From a checkpoint of a small transformer trained on Wikipedia: width 256.
MLP neurons of a small language model. Each row is named by its layer, matrix (down: output weights) and neuron, and shows model dimensions 16-111. Each number is 128 + 24 x the weight over its row's rms, rounded and kept within 0 to 255. Numbers have three digits each.
A block is one neuron, or neurons of one layer that tend to fire together. After each block is what it responds to, as a language model described it from the Wikipedia text at the highest values.

L9.down45:119201137170112098129137165140131131120096175142144099112143116158134142152147104081159121155099132132173102138098128160165123166106149117075112122122092096096100122113109135090087169121133111127128097109117148120141114152156105133088131099118108179118140143126097092151132129120107172102
L9.down67:108131161123120138140116104077124121126124129175107121127163103145121164124153136076125152135132116101159097085119086142135175123120138125143125082142187145122120108153082121101123080092079139156141140135096100150155147127105107113125096133081150129144147148113158156110152126137124133155
L9.down248:128150122125101144157117133123148145124144169101123151129131118161127122172111128145121155125126103117177142114149070115097112130116098138137142126148113141094105114126135167085127094139171110141112146153156130162123125119191106098139133088127149143102153136131126150118093180131116113139
L9.down368:089105112155120137108178143162122073145127133167123128168143146114162088102106119161113101149165133145126114120102133112113182135114129121148097165129133128125112078109134129122134115134116134134112116118113127110092116151153141096152134114136135096131138158168131138137159155134082140120
L9.down555:151122181111122122150126154134130131082184133147146135147114123127104150172151116129108143174142132096082118112139113125143094112153152176124108122178145156112139137100097081099102125134140185116133170067127112123106137128136085154116125114110131152161128164165154135142134150109131113118
L9.down928:121096103111153114129151145135139136096130117133146130152143127097148131129108113139155150095107128126107092148091137096088154156136113129112098093112136142137131112125113131139153145141089142086156113115141162143113110142142127088151120139114169143136137139121137122129109136121106111121
L9.down952:106123138170116101123112135092123137132142123135147133134128141155134099112147113115158140114108133119128098142122111152139129107126101143131151120154098126163099108109147137101152112136130139136140147145158132119175126089138143161151139129101159096142128147087129128141126153122131089112
L9.down1006:095120087145136157115120187127106122139176120107119099146119180153111161117149113152140111106128118180104107116136143118124091137114111194104120138147117171094111124133118125073113106129145082127103151129127115099125115149096124138135120146125103109155103143120119120117120084106167192156
Responds to: Verb or preposition before object. Ends of transitive verbs and prepositions that directly need a following object noun phrase, often the, e.g. protect, describe, against, of.

L5.down423:109141154083110150115147127104128104122166136115114142098104137148094158099154123116160102112132113090118121102134114130103130118085124119123157127121075111159118121094136112166119141168140091115140114089144169087168163122107136171127126154154110120146108166167143125120178071138133129090
Responds to: Verb-initial word pieces. First word piece of a verb, mostly after to, modals, auxiliaries or adverbs, as in to enc(ourage), can re(ach), would rev(isit).

L9.down28:107127102101117146112125144115144141116147121144170184127126099126132121133077096135122142126134129119105097095111117159152137160117143136122129081125119161126129104085096112144126130110098151104143111146140104107133096125164107116165109172123129107128112104121112149118099148161116145162
L9.down99:137156161123116150096146116139106158115102119140151128139151135151141135093140160108117117103114108143093120173115105165095111090134172142152080162127095153117096106153145096115168131122150150088132119153109115125133144141104112145145073138162125170153150075097152160055123104117135117166
L9.down340:155103104131126133128147111106113124159125121155127140116183136155118147154122152121163135136088124116121124131174147102062075093108151140168130155148099097142077117127124125176101160143116167137115128136157117128097097188123128146118131133117156096130101079120137103122133137123133102096
L9.down644:137137136100124093132136139131115118049101110121119143139168143104140104153155134142117163146099140105100143149093089171153167111143138103140111073159123134112136138125112145131114166159154125119110141161140132179167125113128135126153125156093096128149116105095136108104109108154135133130
L9.down647:116134120109140154139099150156139109132138139121134124118146124089166108109103142142136107131159108126120106126125128129108135165104110164133151092113109148092151124141185109116167120101081125160105121186145150089125166120154144112089123128160115178139137076173127074137096158135140091090
L9.down711:169127130119146140115118133129157147129127120177126121121126116084103191120141071143157129132138127089134110135131158159131103161102156109101124134140142118136155108152115123152111166156131125134099107138109149098114200134131132135118079125127126110162097116150162141134129127143161110122
L9.down743:151094111124133114133146131139116105107130098123102124069118146143134103115110158121114140118120174135166133114176114104138112154110133144124138110106149095146138137142145131174161138135135127162096143109141113147154143112155102103112146128112124144144121116146114088084157151153081142107
L9.down929:104123123121139166176134126113121112139152125122121140159107111116120114106121115140155107105131171116090122125102117133147163138152146164127101112108113134156151112119194161124105128121138105117115088123113101127132116120155120138146127094102142148095161112133098124158124123111124118110
Responds to: Word-initial fragment tokens. First sub-word piece of a split word, often a verb prefix such as per, re, te, pre, as in per|mitted, re|duces, te|achers.

L7.down29:114115104089139119116117088161160123128154098152089116191129079131126143145117109092104111119131128103098067178107126128142101113151145111130104123123170120152161122153168119131123143133119139185131167121190135170158112128162169100175114101110135146144142136142112122151131097144113111152
L7.down303:112133141166084082103145123171129124143145129135180175148144117102121089115135156120133125099074124086113111114139178160146119124135176093124087097140107089141162115161146080092151143085104133088151131150105095104115096136113123135147148093134099126141114113110094131151202134145146140149
L7.down315:112143082133152107145127128130131089130137089138107156124075134111098080140121127114142112137165099166118106113157132129163094130119127137111107160138130131111108159126142114121128165140101091165158101075130135141111180128115122096130090165096075133090132085129141152128121083139153141125
L7.down460:076166153159116112101142107120093157093154144139130137158127103162149156127157151120136124151119131193149143142156126118136118144156099111087085110111178123166161108105122142132128124119109156081105161097108125160102136118132156124123174082112121163131118123119117099115124110151174136142
L7.down509:116200151161115128122186065093117145090118151123173105143118143116093102172137093098121162183110114128120116133160153145142087120113107120099149134083154133113130140106140161111091114108135112120093161124104102139125161115134155150091171106079119135113123137117086167124146101127140137129
L7.down545:097139119130111135120112150123111166141110115099115162133150121120152098118126132120166154116165139165169118139151108133137098108104120149132110109131123160135152131130109148081101124160125124140098125157152166146113158141172129124116082105094125124139114152152100098109111136129103110085
L7.down722:100120132120102137136132140153115156094083112127128125135110172142134113144130084100152150150110166124121127123130101111177131140085093177116174113157120152136122129153148144110092174172130112112092141159129098068128142155095128076149133156164123128114082110160084109142129123169103122161
L7.down775:075100142127148070134129106138151141131110153121119155150100127119141129105145075124089129116165127141152155110113120150140152133093129112133075093163120091163141149133150117125118108133125104150107139161134110117133127188128098102185139114135070174114135101134129103145082178191113181131
Responds to: Infinitive "to" after verbs. The word to right after a verb, noun or adjective that takes a following action (required to, attempts to, tends to, allowed to), plus clause-linking -ing endings such as allowing and considering.

L5.down259:117154133109107140076141151115167113125154131136122130136117113160137077131128125115121101109122156170094106148118129138158128091118164119179100106107117133117166155139134102115124109142107124130130126145139121137122106114127144170117119111160149166115135137094118116097128164114134151142
Responds to: Linking word before a complement. Connectives and prepositions that introduce a following phrase, strongest on "feat-uring" and "along with" before named artists, also "concerned with", "and", "by", "to".

L7.down69:136060202104123120140143131115130139135144118107135151110154101141156122122145118113150159125158107118082122166114152128133140128100098107114065130115127125127121117151114126168106133118135156138102111119111130182136150126154140150185133140123121141125070121165139116108096147131096103105
L7.down227:134145103152111128158125100094124110145160155096124087134116145137094142137179097117110112170121125143116121090124117131112119134150135148091135084144098153135126134133142103108099146130131123129147130135127173115153110166106119126082132118142102158174151172099110130155143089136154128126
L7.down283:145107130105125117150159149175126139120134119114171136140116134144158098114111128115114151154128103121161103144129142098134139090146104118131129128109136162151167159122155116106111090090098107149138152109129151097107120121162071107134119117155109125102127137133118124150117151149091134143
L7.down452:125133148146108174128102119097104117141124124141129146138152160145095124134140115108106122096147137144115119123163098191094133154129119129099154099112136129128104143164111117116140143121147143144183115108120138095105092149133123144074091137119153153191119110147186128184151123097180127090
L7.down577:141167114164164109130132133119120149150142188113113153102107105138123159147114109109118093127121137139150121135093178151113116151117128096112123112147095106076111104128119145189124155088128131124075136159125126145155120135103144123107115103123123142152114127134116131103146095135161154107
L7.down683:146125087118141156163130081077095152122154157119143116113103159108086118146164136099128111160147139101119135094142157168090146112126142113108160096167109144123144136160121125166155167120131107130098127155156187183117102167099149136130089081108079157177114150148165122092144131090128094128
L7.down828:081128126132139117173118132143123102115137130157138143128105141130118155141125100179096131093086126150111141148092129105093128145097148134118078161132122095104144127086125118152128115108154122133063112125153132128102114129139119134113133121093129106102149104137120093113142115153110095140
L7.down1014:151101117130088106133124165100149153177132095115119156111149119128127113146182105108140136151163137126086131137140194136166104122148144134105158137127094127107159111119073125155135175152140164127112098151170113132159110135115124157134106095117106162129159121130131127118126108111135123067
Responds to: Verb onset after subject. The first piece of a verb placed right after its subject or after to, which, who or would, such as cont(ains), expl(ore), ret(ired).